MLP neurons of a small language model. Each row is named by its layer, matrix (up: input weights) and neuron, and shows model dimensions 0-127. Each number is 128 + 24 x the weight over its row's rms, rounded and kept within 0 to 255. Numbers have three digits each.
A block is one neuron, or neurons of one layer that tend to fire together. After each block is what it responds to, as a language model described it from the Wikipedia text at the highest values.

L8.up212:099087120118092148121127126139107164128159156102139166149142122159148137154139097150146155139096096118135072145124159118099115166141121130121091133137087121164158115103117124101150156098127157138126111158141169168152137108143197163135136116116115145137125130106124104118114158142180139109105150166151105134115165070121173148113092171117123121136126135105123110150117079152138106109145
L8.up317:117105137145124136140131131108146123142147169132177179091096106126143100167120155099129114108140136107139184145099092121118118085152078087127107111137135118145095112126078127140129127126088125177137187144118102137092166120145120159097157102153159124126134116135185125129133169155130125144124080134139102113144119151142145167125128165158182106116124119150145093080126122125132100103139
L8.up586:111093091145096132181134127116093095146148155148124112110156110110125116140157160137125155100159107084123100132167174102101138145157125096142116116125143110117126119114100123139162129130108138117146092139131138081093161136119159166122093109158134157113138122137142130122170135134155084096107137153139108147134149124170142124113136161129084108146134126114127093118131119126116086073157
L8.up1070:123158141131128138145172158150149148144090153130133073120136108136162124095139091138112138103099083135139157124127144127150130116151119132166139131088126118144092095151139173129108108125113122143120126139081179176171134162154174139136098095152119106130132111138177126084097138116134088115157138187160106129125121090104120129121143133125104094129110150105155114117175123162094123103138
Responds to: Final pieces of direction words locating a place, such as -tern, -estern, -ral, -hern in north-eastern, southwestern, east-central; also commas between town and region.

L10.up951:169154148190126135145118104126156128161141088129141122120115148113157121104150156141116132120149153157122158138110087115085124117140129122125090144208178136082104118119132140116094109145123140184114099082161120124152086123118147101124113077139162157161120104127112113102155123099096087146114116125081155129119118128148167144161114136098103139118067137139119105146107131111150107144127
Responds to: Final word pieces completing nouns for people's roles or relations, often before a name: govern-or, w-ife, part-ner, P-resident, archit-ect; also other word-final pieces.

L3.up49:137116165153157065135145129133128115135136120117122089093114154145098158126122125134120181160098133119080129087169142076097082119159120098121130110122146122146140137153129141133153141135138125165116129128092160127106103150117081116115122109137099145149127100117156130133146106090099136133085127093125139102127143163125118117162143134139157097135139178116159091138129144112127127121124
L3.up201:113118082105161111131097152115104124117105088121118153080131099146119133161128128181159115104186111129071100076107123137111173145146149113143097154117115108108129149150142111148115146098134159119155128101166139154097142160161141091158118143109152130132122107105119131134088109130131133157077123112149114101129169154158145114122148143155144081152136159085135137107145120116153127137162
L3.up251:147116120118076133102132171150156150140145106139174146137145105158087128150151105144165115133124104099102133161093169158148130134133120107130136113092129079136099128129120107111145147120104128152104142128116141108130087134120121160121122150101138154164112121170112099146148124121111149135146114106114097128152110123141136113106155137111101173145146141113098111119120154155080126126143
L3.up267:087115128125137135153151148134146148073122115164096119106079108179136110139136156134111137123103135118114093134137153117126169086155139048112156080171166098133115076127134075165178147142167163162120129121158125125193099132141133155132123132122130136162165118146124119133116150089115118129067077147129117142105131180144138147175094138134123115145090103118122144143105154080098113140144
L3.up281:141109139138129114159086118098112107150153140133083160087122137165137168147106116139167119122136126126131106130099144105093114121081092169141109124145095111160097122153159135125131160128182169122141161147088134119130136134138165158126092127141144093079114139140133151160107115100123175139142113118162139109104148105105157131137131106110121139121119110098116157103126090163159150101130
L3.up315:132165132133125107130116110131135145108118097098112142107155129126123132100134125115131113144157177120139107141106115132126154168150122169140194126129069103084124136099099145139106110158114110118074143105086157157141110106134142125097099172121117117076109097133109118133114141087121172116101080121113150108132113115106138131106097138141117129160123155134116136066084158153177129149121
L3.up391:148083120057160144117134107115159128135133121136090080166134128147122110118165160108149138184090112143118113136178150107146166105147140133098083116093124094130135124129173103093177143117112163088116124116124098121118092158121148142127124108151106124146153140135088109113147131137115118122152134141135170162124124163117083118118102148134125135094161128113149139120144148115159086145080
L3.up748:118128125115122135142075116141108112117129126148131102137093126173105170154087143149160129176132121144166132138148145135097121129119130114125136168095141099134134169145130107119098137156094134113128155102128140118083091082132109128122093113118154104164160136149156126107137151132142107115162105142142133178134178140174130155168128124129164146116105128100139138083079161129133103074130
L3.up894:180107139133127153091146136126147106133098118125083125125118093147137149136153141142159148126115048126118123108109135110084080147112142094113139129141145135118101157158131109161155114103144135136127145086126143145119163106126140139117116122139140136137135134125152122137100128128105106118147133097159146116099158131122117164114113160113148173142100137130125127136145093106151107116091
L3.up922:099095137130106114127130141115029104120116138167094122130131118152159142104109144095140141134123127154101124128186154157130161145123106110130140159099109131134138129186172093129153089136132136178135079075123142142147116131123071111125126097104108149146149129161154110117113106109140117146127141147107132139125113134098087143106171135166135132135118135104124147155135128084126111128155
L3.up940:083109111115143143140158128161154189152132114147130182148123137127169142092162073129149122150095150105129118123134114157113140152167093121128105140093161111138127115183139126145116117172111109101152129134071120112106125097120136067140154126119145136093098134117118149104144112104125132124106123140118122179124158124117133147163130111143115130130101115096108116151109096145153156163140
L3.up942:153096104119112138137088145130121127123147134132148178163102127142117142124126188145108124126087174109085108112118172112124117122147120081110116096134129152103151126128119131188176135079161157075092157103098092128144142133073149129134128123161116122112138164119091125145107113088147118151129109125138133113095171155125157135131143164082108111125151160127135138173099147121127123096115
L3.up965:157115152108156109153099103135137142140119144083139135103109101143136133130089121142148159142080101128159128152159167098135120133166155169151122070134126118123125131148132159131149113135137132120121155136132159126121113128129112156115168133146126119116165098112115090124121134135138118109111114139117118101151109112120115137166139112144161126167059111162163088081146145176137125178148
L3.up1214:166131164082126128119155154133145104157188096112121160125114172160088095135114113121142124148089087124145157124121144084115097165144120095121117144102151124116129096084113059133142146134147143107098107103146133159110153136099116099159107143157160131130145135118111145142104148123138148104127145124133118090115184144138159153138173134135111098148123132109135169097179144129171112107141
L3.up1316:104088124122119131124127095166093111135113135127147140074157113157092091134085124131178134142164156117109109157130145123124117110128127118136135131108133126138121143147090098142116135113120128151128097102141141120129120183160094154086169158121120135116137065114114152102132132160116102130133090101143119142099092131099114161101137136098120109117128121115177098144109171111121124131142
L3.up1531:134138113103142114161145156148103122166144106113145141100137140081157158115157116089135133147141131133103131120111155104140101150140151176107153125162178107126148119128127118114114118122123137136094167112091190092117144140145097152161130145113103115127136107119100142117150112155091146148126100124148099103192150124145106119151166168125127106125138151121136134131094143147096137099137
Responds to: Possessive markers on names and nouns: the apostrophe or 's after a name (Marz's, Boyars', Carlson's) and possessive pronouns his, its, their, her.

L8.up352:130126159110143119134105133135083151109117179123138161140151161121126177132122170173083108169117122113133101133153114151155107085125108151131122128077125083082152124124082141089097131166107166168114164142164108165134103126142098094145144126159160109163134091112110118121107131169100154145142142154152117107146116114118117142176113109148163136147109122140107122131113105127154086124145
L8.up576:109115141117125130106140103108132116089102147102149135102187126081097143114120133107128176135133081145164111131140114123164133151125096096167141146075105142099137156125115132169129184185109143104119104146130101127095143121145139122129154090146121106137147106090119126127145096131154078180144142102113154139153131156121142132133104097134164099104086099139087149114127130136122120158145
L8.up1134:182118151136091142116139119128113111174142135090150079118124097091097112083142139154086109132121131150134106095136119128123141108124128118141127115132107129156125122129159116095112134121111159209131152099119129127125119147118158129162138104123200139100117178091108080164154129098072127122107121099124113149170143101144149079127066115152157116077113131120089157113117143115120160107132
L8.up1354:130177116095135145161068106148123094131166154041112124104105126121105112094138101150117111138116121137120110108134127149124152088127104125116118115095142123120106121112131127097082096060073182149103111147177138178128172103086116127137158124171145143096090147126141111124118148105121117132151161148170134134128130125176081103135113133141154117145103141146114147094108134101184120116165
Responds to: Short word pieces inside or ending multi-token proper names, mostly non-English personal names, e.g. Kum-ar, Nov-ak, Bukows-ki, Sat-o.

L3.up69:139146128167134128153187097119133104159142156124143119110136181156144122107166103116129081136110110085139130159123124096143091137127153086100140125138134121099178143110159103100106118143114122125119122123101115099135126097143158159109121109108099158133137135191093120125101085103121108134082088076161119153124110140100152121120085172127135121118098120135111157132151111081115149160122
L3.up113:110103153168131125098155173109149111166144152143140116139149144104134124129158122131136130148140136089107164134112127085096134109152121162055117118126145153122165145148138119115071127134067087140140139121134118140137145095144076097163111159101162117140128139120170125111084123151158143122108106106134122135130144119119150105128089137090128101110112106150128108168176116134153117147095
L3.up154:148123151103147158161131129114107166087145165155083096155140104141118134145167057107154157123113093120139107131161127090132097124108149168136101146127143144117161147147125131095119096135167153145131112142132161138137129135148118116056116153168122134109148135122154105129111093136153112078137111124135133143109115096094176117114080138120128129126147110122117114116118121068131130161085
L3.up263:133112101104124150127154117096106148133123167137148114095119162113144149136162145152091112103106121103120161144131120136112128162099114156090100101140137109095148137126130118150102122132115112123128133117104140116096128136125142110102121103146109116129105136140150103083139085153117136140111117115125162119131130130143114113113104169131150085155136107094162148160115134141118168160141
L3.up269:087096136145143141127114135085092174122106141093116112136159134136155147139122122195095127115110162098107168125108117119159140124148162137105102161151136107141089160136146146088106090145125105159133140105105110135120146099131133120123109128173123108147125103140106090130136144148121105149110128155102178170105140191105106108195096142072109103133121141164119138161115123123189127150117
L3.up427:131123121145153084141164124116090125134154129103169118150140121155100117070122065107080097155126119136129138113122152081136127155136145127160109121109118115176130135114090104094140070112118120088170141148125126149108071136116148136092120102163126123108149137152138112086113134139130131100139108163096101116134108120121147131127122146159090165170122117137144165123124135134072160106138
L3.up450:146122124123140166086114129070084115136135107148126156096149155123119090132150128153137104111151149113082135125100082120140156129124124099110129109183134102131144148123154138110107191087145119154131085116146130131099172108136115144142135126142147079132119153158137114138120091127112103136137145128114124150117088101117122111134089161123063161162102130152131133139142142149093135150089
L3.up471:168122114093099156091137132123131113155131135126112110150118152167156137142156140091132140104136131141131127098147136124177130156101106109162106143118138146117159121163131095100127105130140095117114128155110164127137121165115161107120132076126117109140147113114109121102107113093140109103143124082123152107203152092150130154176161168099166122112142126099166152150102114094163149097139
L3.up595:151112146118151118142109116182092154121126141108111161120139144104101142128107113102115162114105085139113157094109113153130155143143126126096177127124108094096114172111120125164111115199089111186132094147114140161143099137079129117125154113100148102141143098125139142109141129136171131131184100120134141151129129106122105100117112157150095097143111122147149149157122086121109184139113
L3.up622:166133139130127120141129140108125141118135126132159119109155135132138107131104122114120113130111146103100128142127112126120111119109117094088109122164132139103170167105163143141083123160090138122149127133144150116066120112092077126104143121127121138116086159112097142082101075175118117161107137106095102144134155141129150122116103146097156145138142111106146131162105128096113163177174
L3.up666:111105136132117132133140144159146152120139160150148116145126134172125117122161086150135120128084098113109112104093131156104107165101141171135130123109099138158123119172145151147152099166136097141134161130088140110127153130111094132146143092132104157173097147104127150100130101123186141086118096147135189099178129150130137153153141170159180121137144124091147092131114119128137133134151
L3.up1069:136144106128106111135120154092148146140107117106127130133131188138160112110125155140158151118138135141077121109089105153118102185133104153117065115117135146091108145116115137095147110164191097143120127123133117130154159142145138122167123083119087175107167083107179126118113112126148135111132101097093112136153129133071169108130130151149112121119115131142142117109114159156141154141137
L3.up1280:135115092133146180118141092141163126135129168125110161101145149105141144136118096172106142125130140132114162128132167130174082176106138149172096114099130108140181152071130141159132157158089118136120137139120096114121110078125113153106104114158097151118097094115109098130119146119100191130127171121136123124120084158104112160139110161147100169103070118158134110126146140137204149127108
L3.up1290:161143158102115165168147063114136109139153170124092125062145155111147155122122132116144151107097154112167111156104144124123131127122129154116144122098114112109157138140166118118117128129143163144127130148130153112108122115136157152149105166121151079128092154116117105094108119153050126108125153158144150114134107139110180166121096163144146110123090127062136133136129122132113165102134
L3.up1411:153149078115100120114150158098123070157126147139175122119169128129155111187162148142128111149105120129135146130118121131113109139099137127141107151142100100138153130112123134098139145133094098205112100151125121121104092078129143118106129119094140135130122100134141123104127094107108129117115145130156084124118136170156158116166152140139154120141146105106160127177139108172107141139116
L3.up1464:162105151074094161138098106133091175151173106157160117114115134122147146102122137143099132133127130099148138152139120132143100121105187140122090112147159103098100112152134136100133136119125098099122115117120091143157079129100112127115116099147138130158108116101163112125146171162099108159126129122173102126157134121132124171162150159126134166116114114107153118148147131102110107164116
Responds to: Final word pieces that complete nouns for people or roles, such as architect (also architecture), politician, writer, President, viewers, Bishop.

L3.up0:109121098155140150121120098117152118139111166095113121145147142078121128131144118114113133168121157129127120109148158132120098091110136125128125151095130151115145090114123110098121153101116097166133134174139117106138044096114139145108108141112167154105126131171124151091114129140157150108070103107143132135151144113094116091149121148101122127156099166103113152130160114089128043134137
L3.up89:066122124136132123105117127102172111136109147121125118110166126127125091105112118158127139124096126137133106151087105171143142092099141115123154133109120107126140118143131084119144130115171143138122137161122152145129128131043180133098127138158127169152094115119135171143149092124134135120114111152189132138163074118136108107105129139140176074175106138128115124092125079152143104134124
L3.up111:130129109116109091168129136119104145133108095151107167136150102159096152135133087114112140141150120140138142186114132117099101087131110180111100124117183170136066158152124087117113127109170132113158120157090079146135116099120133189121118105112124151134132132150178118121114162151115144119121169133122083120106143110095160110132117180091121145126140135142123213118081163097129155106144
L3.up181:090124083180157116141108066144104168152152146150136156082085133144160145109087155108146137145112124149122133142097171145088130114104157144089134164160140163114135157130120147128139142094127107143106109106120152092116104177137114127121145119143151155083087132112153130136142176151126101131108143099101135140132132123105143161122127121078075151156114137145139122094126151120096128120141
L3.up194:123133127139150102151084127157101123121145144108125133140104139147127144155146116110161130139101119115172137112166138141130120129119121109133135103144143090129167166127096094142133117129080106185090111155101129151156083138167142110109108089117090136127211137111118167117121157132098190137133109109112093095094133114074159165112140134138135130146099106104132144109133132066168101129128
L3.up305:120095120131106108130131132108113143172100126123124156107095147061116159143061154126116154156132152110119123094107136091120093129142116165153100137106084187146126145154120124146114111111146126138156127139170104169109129095081115056123134148133140158117113099154114118109114118170090143089138115130116163164121135131095110118113145116115143137136115132146167151118100131138129133126156
L3.up336:150091113114161115154139132125159140095135088108106138145142153132107181058128130147108077127121095119166112165113109090102135074132104143122114133114141158136139130185145116088122077128137098106115121165130127135115112061128123141124122131079192137144104135141142145119105169135124146110130136126144136141099119107162097135142129058105095098105101142116101141119166122113162100091148
L3.up404:116166104128117133149165133113090104185094090130091138151117142127162109105124172118121116155122118160150098171135095103129121136139172111115119148135141109148166122125123075081131137162131133100136054151139098125107099146144119153102170147121101186144107105136182156133081127142120173111132174122150145131096127150097097130125131126131123130149118131154131144128156146136117134116168
L3.up407:132140098093128196103125140123139125156114130151139135069117116175121136115159133147110110137166121136153109117159148086143158119136169144147139134122126131139074129107146121096129157116135103136100080202160161088176097107164143128135114130129095146128120155107122144141109169117121134162128103168147116093150132151158119132132141146162129112123107153125107117129130139120132139147120
L3.up412:128126117152096134102127133116129114132136088149146148119122134092151128093145187130080148063107107133125119082084151122149135134134136137140084085148127086137191100143154120126119124154128149116143111134115107154102074173114117120130145135136125117109144123136150120105168153148100124139125137085101097105096136132112116117116115169137148132108076121129174100118139112135106104107124
L3.up650:077127107100111127153131125134121127096175171153128122113076112104154156150101104135120110114128149102140158185163116100118126110081141130102112155114078109111121128158110111114090136115153141144126103172139108135103099121113162139151117130106113152139106095100140094124141114133113148168120131162129171114114142110116171081114106158107131142166117119115130130092115148115133157145141
L3.up651:119153100171148092116144098129110137150138135118121128115111120111146098134112143150188144133130121128082136101105111143141154097151107176116086120117141142136085118100154142124097147166117122121154173179133144115107075143046144120113157097125121134110133122140142110106153145159099123166154146151135093135152126121119134070125131098136124132106118153109108089071127113067111147156115
L3.up900:108113148081141078139091113169142117107124148136146172117135116119118148135129102099204127131115195133151076139121119126134158098101151101127173140107116134143119115105091122128101153151145090106106118105115131144138097123162190148141140136125108161121102090105106136129112134109092119106133144108141151119193124137110167089127125114120134147128101121110141083137126164123138089160131
L3.up992:136158117116087149129181154121141094145129170107085101114160140106155164113152129113141112090104138111143137191084134112115123058126135144157134118129125137074154133109123145109166147098095162125130115153142118108131115125137146120107126108126160135140094145124124101114126141116148158125098130090148155151120109120100111172111086135143100155121113165106129140108135181142202171148155
L3.up1152:144143142128134128138143071155151100149094149126116101108114130104106161103118122162153163164131149122110157100141156121091126078171150131102159119124119080157128157104086158161103141126149118128099149078147099126111090147133168112095124172103147113126132125138143126101131101121104116094129164110118126150132078144129132081092097120122176127108116114136129166116142132089132117134141
L3.up1173:147117128161165120139120115137140099131146170134141092114169155131106129130111167160154163107170086136178117117114142150133124116146152142136168129135073129165134139151135126114120137092157086168122132166166053135111109136106113112140083118119138169097089122116186139143095138165097124124170096116089097095132147086124152073134110110112152119120143139084109128150114115164140079142120
Responds to: Subword pieces that finish a split word, strongest on the endings of southern, northern or eastern, also name pieces like Thom-as and Lou-is.

L10.up1267:108110089110157208163137159133104163170150094164135125104145168111143107112126116135139152145148123117126130119066094143157119110143116126148110143134157101128090094138091161092132131138150128144170138122106140117136104170164120091087120099155104159134113117142135149147132162095095189102104110112168126087122128105154129141148079153123194095081121149148098128129137091127147106121117
Responds to: Final pieces or whole words of descriptive adjectives placed before a noun, often size, position or direction, e.g. central, large, western, significant.

L3.up15:084183110143112100103198158149089113132093103136131133137139112125117083124086141143135127101118145078118112144153146099116129160167140142138124107160101106145121105155174117109118102114138114181152134165131092122114183108122150135139098109105115087146174125096090098132127103126105106100123090175145104110133104141162145116125174166141133164168099130171127172123160132106109125129139
L3.up39:146123145153126149120089139122145163172122127145140150155107157111100108156128169177087145130160147147158075122146127167144120153130162152152141116116162110155097132111139152069163122162096164137158128154147106106137131133104135081099089121132118113133134149116133085152132088100123061138128125117141104119122101107074118164091126129121082143138128119132138115121091152194111138082119
L3.up57:144125104112176153166163156127101123124120116099127136091124110128135157118139121102126092117097120128156145123133122113114175117173150118103159128125111160140101135170131134111131134139143177106121141081178115157115141123110135083086124193115144170101113177131125114111138148141106136122180106130128103174127124136133139126121103175099139156085125111130072112120120108123097111136145
L3.up119:107122104147107097138124118106151120143150090146183141115130098142113121085146096131103122099068170089134083129144134137131191133151174139104130080146139097186161101142151136119144139155118185112150114166190146166118133122149128168118157154133113088137119138089173117137105101116106143101112083109170108115120078145129112113144131115111122139148133148149080112160110136110106146115132
L3.up361:094123126146155060087126152149132129143102129101133157148105149144118104185111142164138124105157147130181103125093100123134141124182124121153105145145147148118131120146116129130139119122125144165168123156125111135077107087116093126119126135151159084153103138115118122116100114129090140157158137123139147100138100143107153179142119129135130093176112184208138135183155121118127115116100
L3.up378:085102112110167078125138139114179132155087101143128127144154128137138127093078110118163173138118116105098156115118115139160141123160103124158182166158120140099117121150095141135147133150126158138134149122144177134127140136162120082112133096108139111086120138135158130108158156126185169122129110124122131115118089118130144139132090135109094101143151140133131125119108169115103134100110
L3.up381:101124114178142141167128099135098148127124114107099154139108143123123133097058113148124115109138160098113167150102095143158120149105120098115157151147154134138125178140106148116134191087153137131182047134183137104153160119141128131139160154113136140173097086100118141123166138088110098096141112096132125131131132136155094125105125133145154082154154153154100140122101124102120124116163
L3.up437:133172085136169076149129176160129117116101127089110135165110107118109118111114118118102128129083138090142110112132096135124102130158140094183132170126120140122136093128148143099142115138154165182157133138141103145125146120173134095112127159141146145145091150125140119134121142077142069154099130130152179138098120097107123145145104157109134177115138101147096119120144095089104141137133
L3.up724:080161135169131112172140105150155114099104109088157135175118117116103099115142113161103114113072111117156166102121116126124125131144090123140137105141125094131156114169166153108143061149147173145156136141152171119136148114149131160112138184088151124121118126128142089123164159103112107111120149134149119122113122099138177155097124143148150138139105128157131105103093133098148140112130
L3.up840:111126127144141109101165141092126092149122098110146139104140148120143114154072134139125145153144141106163121158110099152151130140131118114139128123094135091102166105136079173067162146148082151172165166114124123111130173123111126110109129098152089143107129102124126110144098124160076103098110127125112172127106134136155120139151130088089172143137108109133154127140146117142107134152112
L3.up842:138146116129127130144116126147135142101156085165141136135108095135123113138141145118108098115086118108115120148163113126100179148142169151105151120105156087149111084134124148143117112143122180135165096128122124178134127118100148140126175142099142175133118146132125136195135084181110181116099129119152126143166122140133099143135160151099136183122127114113162145164142126143113105135121
L3.up1009:118128097118146114182120097152127121136123128092159113104129113119122134095113081154128113124126130124148159143160133132117166124162105113177115126144101120149152118123149156118086126112164157161132134107162115167140103147106171162082162171099144115101112181141156139111161124093102099119156074161156123130140135142144131145112134163169156126167131116146075123116125110133118086157096
L3.up1104:111147082163135103148098143146133113181138149127145146143093102112156156122102122155138120127093130117136116128122141147143153140171139149124098152112133141106126109101113142114164130154056150086127091132151174110127105093083114157142139158129137153130136160135158095141201118111156154113133116131100123104135151157084091146129160142138126103140139128112143154100129135127116086118120
L3.up1175:137119139181124088153163157095154112163146128162140166122124153158106110120098133149089120113117105166133137099113097131138160137089070122130176134111140092098133141144135138126143133128113101113111153117174096129128135146113149132122159111129139119105112109096143132093105130160111107144122136151139095116133126116106107154124119157147116188133092122142117109125173093139142171142124
L3.up1268:145144111104140126125132108138167150151137114105151114153151116081137083118099133146133168115106110096157095159125144150129158161133132134143130128121086100112119116174143102095178110079115101140126159113182112108100130141115137167174134126138170101146135171094110123093127141115119152119155082132127120127132138154134143161130124114149153117141164097144131135099106138092142107135120
L3.up1296:151105117171117103102186122102183128127089117139104122137107099054134143116122105133138136132130120129134118131175124141117197139127124163132123129127124078107130138122145145149129104153133131121163149120117153092140107138072113176116078118141116106124133145117098077112156154101114092144129138113133123129152132109110104128131138113142138093132100162134116122077138134097162132131130
Responds to: Short vowel or syllable pieces inside non-English proper names, mostly Japanese and other Asian names, such as Yuichi, Hiroyuki, Keiko.

L8.up4:120121135105108146112153115089080085105153162123136140141093149155131119107115122122179130122140120119111101108127132083161185092126167061132128101108130124173093145139125086163126111104112127117138153130113075096169126150170111131091128133132100130156157122131123166159093137188136120106121153105093103136138097124156119169131163118094158148145086103161170142134120116125147112122123
L8.up55:141145165119128139155112145130139108132111139120151155145160131194082132132136128137153162127111132153157079123169136082178130100128143117131142150083075143102117137136101099054149135113105149117159127156132129133142157106137117160104099135170158117137162104143155088119080080130109094138080161121139152121107105132159113165102162143118091154097157128144117119110127104115130137107120
L8.up93:161139164142152124122116106120116123099156114156102133087073123173145149103098140130132114158174116106127139117141155107141083142131159123114116117114108100130143141160109145130087124111110114123087114110106146112116119138144127145111103094124136161127134106136115132118159120119145052086130134143115165148103120135167133122150140099163116128152154123146108146157107089126191115154113
L8.up1348:142113126138169096139153175094103113110091116107166135113149150134119110165091141077165130122122071106146184123142139111144118101124167114092081099155109125170131119133104141159116127150072150096129117118101133121180135111147115150098123149102144115182123112115096155147155152111127137144135133115133130139142173146128075157152143109117136115144149099152106150089142133095112105131109
Responds to: Possessive determiners and endings that begin a noun phrase, mostly his, her, their, its, your, whose and the 's after names (Moody's, Jackman's).

L10.up1006:081127122112150109087143134097126159166185101143077109120131169095078106075115140135149139140142112096124150155127154170125130208126136112129115086116112146106149107093115041137165131172161088146162154126150155106155112097140111125143130097132111110107155109129107131116129133145143140107121110101103139116121138115141111144104088140129177131174139134126101122151180119158134112138128
Responds to: Mainly the apostrophe after a proper name before possessive s (Cabot's, Cadman's); also "the" or "its" after a preposition, and word pieces inside names in tables (Zhang, Duane).

L8.up224:158196114144133142153155119116110144106101095113116126095103157143125115118162157128118142091154167128103140104172092105149115124163127137079131155151130141124131165131152150128134162083102097129152080090112125131162126152106119116138123089152177117114095147088169113094144106121146147152124131142115136078095177117112104140138112099135138134144166087171122129133112107128135094169179
L8.up584:140131172135131129173109124136136155093107119131137111122117119133095122101121104136116113155115158107133169097086133110127131149090119139109105186154148117098130142123148094139089110112137077132127109147127145140123111137112154124118098110134181153156119162098145134099112118122107127170105119138124120161104139109177132100101084202141115153084150106092119177125095116092141131126157
L8.up1130:128180138117107126144120150140086105107108116153106124078161160133111128179141133147125141169158140116126191138131133145069119110135101122127123131130134130099158138121140137105113102087083113154099090094086135120080136159181152128132129139150116142149163164113128114109145134139136092129108113141137155131116141113180144122090040168156124116134110098140106101133136110137122136161144
L8.up1161:138126107078139193120110175139128110120156115098155173112135146140172139147144134075079121102127147094139126115134124093092114138152138137119115118176113134126131194113137088117101083129123126116113144157116119113158143148080118121115133120147110120105132103115075156122129129150124140133130146117172121131132144134116110127136113152164151111104111108142112130124128124121185135102127
Responds to: Final word pieces completing titles, roles or organization nouns in biographical text, e.g. Chair-man, p-resident, Sen-ator, profess-or, part-y.

L10.up451:101128155124151119120155143088130101161090095129118109122120146135139160116163128100123119138105131105179171107113145091123108025162115120137111133153132137128113129114106125123133130157137110123144150156162106167170141116115118059127123126146151090151117126076123147105152116129132124126129153103136107111111131128156123155095104101181189193101104168091121161109144146116105096129109
Responds to: Word-piece fragments inside non-English proper names, mostly Asian, Arabic or South Asian, such as Zh-ix-ing, Ma Y-inchu, Kam-al, Abu Dh-ab-i.